From a checkpoint of a small transformer trained on Wikipedia: tied embeddings.
MLP neurons of a small language model. Each row is named by its layer, matrix (down: output weights) and neuron, and shows model dimensions 96-191. Each number is 128 + 32 x the weight over its row's rms, rounded and kept within 0 to 255. Numbers have three digits each.
After each neuron's rows, "raises" lists the tokens whose logits its output raises most directly, leaving later layers aside.

L6.down321:101128158164172058129172103063182131116148130075131111105133130119113127089173048136141127134156102139127097145154117128109119094158118121086168151097136124108114187146089132129150092078137150063082150148140157156113166124142090079141106135164138153164149160091205137144168157114116207155
raises: "ised", "ion", "itive", "ished", "iment"

L11.down370:125134113129135087073197155128177197154136100137132149092174118145133151109140155146150116150083136154089086156102127123108091125147111060149142204148081160215112138173105149182121066128106145134153148110141107109132124126138131042167135095146104136081101107148131168160095143118124143118
raises: "ão", "ities", "aries", "as", "ations"

L9.down447:102136143129134146079106121147160186135126140164134123098151112140149094152102102143154088150177095113096132000163106112134119114163115121090140165127186106128149142100121108120145100150150133098136134162126123125101118153111101147154141255094138127100118177173124110147161119144148097131
raises: " what", " whether", " they", " something", " Despite"

L9.down1010:125121096068192154160151085155116130166140096087145138145112101145140181090114074189083143177117124110187100139107141169087085179114188145091164191153123133159158131139092116153095098085166166160161125116198146107128081157120127144130144038038151165126122110100067143101147126137164142187
raises: " to", "cess", "ame", "not", "ares"

L11.down100:086104087128119053138111113119149103102127123105110146088125078121080107111126139036135088136116077121104129092235069132196145131064142059121153051141116136116141111147125102105150154118144149167124087113108147191151077078071175136077136188140180133123112142117093128151107146176086139142
raises: " on", " to", " from", " following", " for"

L12.down916:154152181097075138168154100131128136086139083112134163147167075091181049048161102123134208137119089161144103162181123121105136199171101123149121164164108090166113180139112121100109128064185108132153115094146091140129103216064069093130101090130139111093144133091108119094159140176154162172
raises: "fer", "col", "der", "cor", "ter"

L11.down947:094096130105183158086155154113125141102146111125154146140127099123128085120059157132073114065160125100173105182145106126119159149170135151108119132041148194115112120170092160144174133118150145131102132134128180130109174121157101187098105134107088098091075120061116115147097083122094079172
raises: "th", "oth", "ression", "lies", "hard"

L4.down19:115103109104167094106180106081141112133166143172122175127135098086143131148091138160156101108168131127134145156083159121122161159136084104101104130147153137103139157089091194141119079073138196117155169103164103115070101113131135132137160133161068130109119128137056199121083169067094106139
raises: "lin", "lies", "ler", "led", "len"

L12.down908:125169114199147122151153104091120166074194122135167138157094148115126148089076131091135122128188170151167158152159124133106115204150047140091142157102118114124171107157161160127119049108189149106134165129104136060125103186113121077122131087133116087129103110111189068136110134101128099140
raises: "k", "ks", "king", "oa", "hr"

L9.down923:098126168117176131118081089155100130124137148075109171160199138130107099117070128089085142139130115122128094119142142105082095143168095182123148162098152140152118161121117110135079096094193150096147171143127117138097133185116115135114146081139195157083113119137082105157168146120111153137
raises: "ti", "ture", "cy", "tor", "t"